Weights of a small transformer language model: width 512.
MLP neurons of a small language model. Each row is named by its layer, matrix (up: input weights; down: output weights) and neuron, and shows model dimensions 176-431. Each number is 500 + 40 x the weight over its row's rms, rounded and kept within 0 to 999. Numbers have three digits each.
After each neuron's rows, "raises" lists the tokens whose logits its output raises most directly, leaving later layers aside.

L5.up1809:489465475540489448493408514457478587488584559461520567485437482472437507501512424492498459493503491472502504477554520550490512541586509527600434505463513501472522582530479502505575455429543480517520458480501513497490480552531517466451478478477487461442512499505566453506465468451518483478546488555546442470512502518467463509505587488526441526504522439488507530468545469571552538479504481550515520534457422516539535439542521564484467602453464453510533557486523542504553422518514430489531530455555534429468489537470545530514505529454521458502516527485523486477504487511444448472567527480469478476467507468553513520538471528539456481520477511527509494504475472483505540551548516568448453512473471531511531514517520461536545568414495505546498513463477533588543492506483524
L5.down1809:494487456505521519430464497492494442475468523488510476614534490496512576451540469490538480532524453532568565538494471584521559537493522572555504548492473415461474480433541458493504478496524481497497523478538447452486502537568519505458516615503503465557453411468574464474517519404518487576460495582581572491516458516451526542510517459520518533494536510447447551513558471495507443483488547547504500537495494468521472540533531500511521541467560462509485509527528449459558538481474502553480464470497479499560517476509439413503469456540415452524469484463528409496442504536540548403516472507491472396461481510513539526493481502553502436457543466479578448510494534592463474568478601480528521433537500519529521539465459450577515471503436469483512539446451568530507545497487516
raises: "ated", "ations", "ating", "ation", "atives"

L5.up1477:519491523466525466453402498565494539529565539440503412460533533401538498579542495519556495499488495478444486521420578498538471543422492424475518504538518575571506586490505550427586505555534477424561478454498510501509492531534517571501462531543491508488499573436493503502517497520472596508421485551527583505508512573516455538469507557496393501541442492481509502475466480465469473457507544464528443429514464560566448528444463501501430489491511484469507482528469524539425519563469525525602421477474518474559531511514534502531473488470514501470505481484412555478530444477505553506515471568592514509523511528556528525478460585453472536490510453481432477496559534479475520494526516494482583484515522475539440556504486468526458486415484467456447554522452539511478538564489539
L5.down1477:497529485512520517548417559450571531519554488519494528483494536564467479426545478456557477484452534521518570448437443516445429497477497509446475492507559496527453556548553534446558549466511467458516471507430465514422509497498503450454436506506490471531499518450487414522498493483509516476465534503484592476488512497445507516463473498499494553553546500443533494493526517496502462535459425509592448462456581583425592497518474448528456513447450551443545495490508516435534555486525463574519462502467478494496509522544484472483477552527485543538524457525526479492554487522548513423498481542540515494390546485390535441436525477485467519466420444500503485497530504499483547558444458504478457479519528472575531430544540473531499544538491505466497547511468585537468514533445539
raises: "he", "ree", "het", "ao", "han"

L5.up1674:446536478510537522524470499528525581509460525554508547496473506512524501550521477500496530452414496491494478463502504520537511395449520456532597457387497506522497542403448547500500488496534565437440426507491500517507512559468487553503494525455535570466508514508527516490427553553490511524488502492471528496549482488527522540474462536495504517524554409481474564473488454546516500538485503517543578535450408467507525515507402506508585517469534482497481502442464430500480497475537537451460513432520515464475495465519486507535486444486525500496563498527530520479477495484467545513497602516564490448496466497478449428577478453427447518495522484477514542460504525493502511486478500514466458365415464437499493569501504517482446528509506487539540538567539461570539521515444539
L5.down1674:542500521518452474449494522492572440494479505501521541542526440582541526485566463546493458512478485475491472480473489536514497538558463516462527407401507522529465605481550436501552576573518476508459501593519536443534512508466520485512487543496558537483461496483546567547491428538478474486460531563512524540518447548500469525433513547598547450392529498502486472466474561486539555450452469460559425510456510524491522559477559546495463514537472432532506536568466531455439512454566503447520543525459413479490518545487494541432488441549507523520519487419515563514543486532495475524494539466484517520551515434505499452462498397457438559490543510508507535510555495449489491454546548486490511499489509575574541410530447481391486499519472441496486482465545536455445514493493457
raises: "man", "ights", "stein", "ards", "mann"

L2.up1795:491492559521492479484511498479593524480475483507579486482459451422485525523461572576478457436561524541464477538440524462555489448454493494453417550454511494500515503523504480547522485568485489442521498514542526432420444595512484532507446467507478485508495521457573478486437481601418562511567435498478506525508480522427471484433504521495529455539404474471501515483480479532522473501551493629507464523519512434444423448535465474536539492484510540555480522539476477485474475557484529517536458515457464476553474561469488468474482455414542484482550487592538499490530452534424535443517527540455441485470429472542527495522468490547485470501557479512522484411487491546501499427463423565500509533489454509528548553478473461540533468551541459538500443506478476483490466416503408
L2.down1795:492493502495447464491485490479477513545474498496538457494501415550534521495455443473467493522488538464554522513555515429496428463466463518562477529536518477532465520504491524522506457515463500447499524587498468441476525511470456558495524501516489525442483510489534535501548504585509513519566501511475539502469428522478526514522495528497430455534467497446514452502502466465559549506497501519609452503505596459574514418492524485474501560558434549537477529551511471562471534558557494488518456538493492523461368430446574485458529482462503486537550504488556449560483526490491466469468467502518480499496534470465491505481549512476508467509469487500480464497436468515535311547549492484523460493500483518463482537513551495498444442632512571486455488565466526454555505518547480
raises: "===", "\n\n", "|", "\n", " \""

L5.up1373:512529593472503537504456555509511520441501513481478577599496457488471556554500492497510475559523546543485613509508534519507534520504469511503441549525501556447558451542492440481534436557551438464464552477550476432507488528501463447582479480518483482500526468505534460482427474482587461479545430539474467447417543481462397471529484541474472460456524533564439499475426437533506487499575494469545497451497517535486531486496464471558510478457460545519477458431534486442514502491451594471450500492455502541507518586582493530460483501402501438504514596413415526513473502490508487456529458489468517433610494501490504525463486559530546486479507489521484434534498494558467505491514514494464525455439449491484509509500422514476500508487413516496516488529479511528567555533494522
L5.down1373:533466517489487505589537502461475525546461579459499514503508513507456521500523429448493485555645515521471451479455503564529505514486553492536441489579438522501534461461452476464500511543476472517498521482411430549543473508548509455550416543526497468433523543526509512477505504495569478485562549507491456472479520465534458456499472486565460454511496508462473544466474475497550530493522612489507482522489459445477484457474442485529554516505476490430523541500548446496567498496453534532473456527544532535525519467537439546479479531489462491538557515458486483462438568507478515502523407595451503486490477468574496442462527569493498512505523405483511561497517548492468407499515516488573488482500504520472486447490475492577512458425503581540500550471463498560520428470505533
raises: "ators", "ative", "ine", "ated", "atives"

L5.up1774:500486522548507467475473460609521463494454467454505478446513504489529490505449485503480457479555539467428449557455475470526453542487477550530534445506485506465500511518484566475567475511512498439458496518468515489489409570508427472445586448502507548457521564457521550510531452491546445496536519514558459446510538480435435531484545530494516534504445505553486522490471498587421516493523441462498532465456486539502509451502506460485459527509462536495527425482442460474581397484576498466554455538487549383516561475567521465492375527489508524512551508428445525472452511574540477515530528523554472497486457484505508462427498594485476445507497506536477573494502568559497549533502485452555467500493485504468525582448452466476503532477534515474474587524520451443588541490445525
L5.down1774:511442542471516522488485510512442511494465503504495528476455465488497480455526431462532463536492508452444509453510466513546500560446469477467456505384579508524487573445516423489424434471529492532562520566491552504467461528502478512487572517522508472522542364507492484544584464484487536523441437520466470463531484459419454490544474562432530612465495491513505487491500504459480446459459453518488489519492510422527538512563526453566515538455573501537561498531491464448545406489584530507453520498515501504440442499481514476445563449569546457473497494467521525531512533544430513529461488536519486465424474509497524493519466483521469535444507494505488474526492487513438452493526511520489505503451469439524489451468505562515623528495423471521511498485508542421476492543569448
raises: "ically", "ical", "ists", "ies", "ics"

L5.up525:431381511504564448509504517548483539447516540527484525524492552467497513482496471530557443517484469491553520539518463541529517475527517524476454453496531495516533503462511406511538486394521486407540465424506551484504511527492541494499527451573492517494508460450524547447503480438486478492556460548552500514458447455532433438539548493562526531484510523436474541441526497524537507511564463493507547536543485528519463465492539528548473518506485513511550427478505417521493474504455498492518571490499486471487551537445394529480450437529502511550535527517451482520489476521474493542531605416470424462494449427527518567507498505494571507527520496447487560421490525436562536467540502523470508506435448494537461504573425444530540565432523491453501483572495494489523509487528524
L5.down525:529430481535508536586603443493466485504487479461526591545529471446517489429553539501493481545539450485605438515430481531448480503446443455456502512375461489514512497437518417507458516557470553438454477477503501524481416477581442500479448495534492538467501537541514536518532488455445481473534532443543534508405544470490465539456469436500552412484473444518487455477517475513476470493509452534470530461509529429484464551508543456509539503485494455507401515501528516505539540406557483526423528469465476497500474416493455580517450445463597508549553502475523485459472532452420582535551490525552541508494459441473520514481508560481469513542505466534441535491483521505494455499575477489532496447525508497415536394465465476518489484525522526460555511460470539515495522566547543
raises: "ored", "ori", "ued", "ors", "oral"

L2.up276:434487476448521456481501563516536548494474461461523582533520496514543514531520519508506577471515470484501527529507407531476455496527458542470443499538485506547503464471489412530479493467447478540463514598506500513432488519478481484485513493489568484476581512576554580418534543429519526488482497411545546524503485516520507483493496463534542467464501530470539523550514507509444553494485544458500469415563556537545495471514495461506459459509512524466497579481537457556536533576495574517571474432586512450547534523546526539496439464476536444536474532533512466509508475520504466427493470581480457470513501476495520464478496530501454443531505551529492478432508420493537552494569502524513547517500462521562479485499506398507468485461510580448414454531431517450534550511520516
L2.down276:464449533492499516546487474483536445450470510500467502507502497469560538523565549407493496475503447471461517520519510489451475531485542506467474531472473524591494542536471501528521493514456510577525522497538511551468526449468435486512480522566468508520468542498498482471480491485480517472464538560476470492498473477481502501551563536534509525428426487530521506475512555495532417458470548505489485482521511529553434530537487439535537550584508468528448463526451482564502441479467452525451504496522536553452461525523471518466506556430511564481501545484458484502531544474539531478454506473521500487519521556487516419468486512448493414546465435509517522510537491503492576486498513557465496490482551521533469565531522462504532508461502475493459543504476473513468591529513526
raises: "ments", "ions", ".:", "ican", "ction"

L5.up804:511487573502535486532564520534547522504456516517546589475494506538474567483481484482513510472454478519556543527482512517499485528475502502524497501474515589420445498529451511530499524491500482485517425467561491488464500490481565519561474466525527454508498501500574546445525541537516470484499498502515542543593501561477537489507542495509487487529449472510533478404480448487512563536497539485460522456502494464539482536505526498551518535542444473501462498433431452478599452508381482494505491462426472476569499446537434626504504494407512520577475488537426421521478507520505498531518476537486485419531487510540549499554404486503569442419447480523473476502574520502561501470495487541465550498495520511437551523460434494474482524475525541529502553582482444484458510433521513
L5.down804:489553460514542470490499492503510523482457474507486528497476477553478488522530554496474497549573468492529500475491494489506430483539477442509497470473439586414475447485403506509474454496519441515498394444502466479516526502511545503580443474489508479463586459581559581512521476453522435483534546491475486541526469501493499550491542480517499454501431471424544503445507486483486631503473488471462523498522398485464557580459495560492525510511527440493505504496523461535489466559459491425535509540437557518516449519480490548585479473464514471524518473548505526529452482540467545513498483437478518557503517520478518435462514482486585455571539490486499434478551547516516481479473502519470432471511508535484545504531441517577449505544591574441455520561513514621556456549495537
raises: "orship", "ors", "oral", "ress", "or"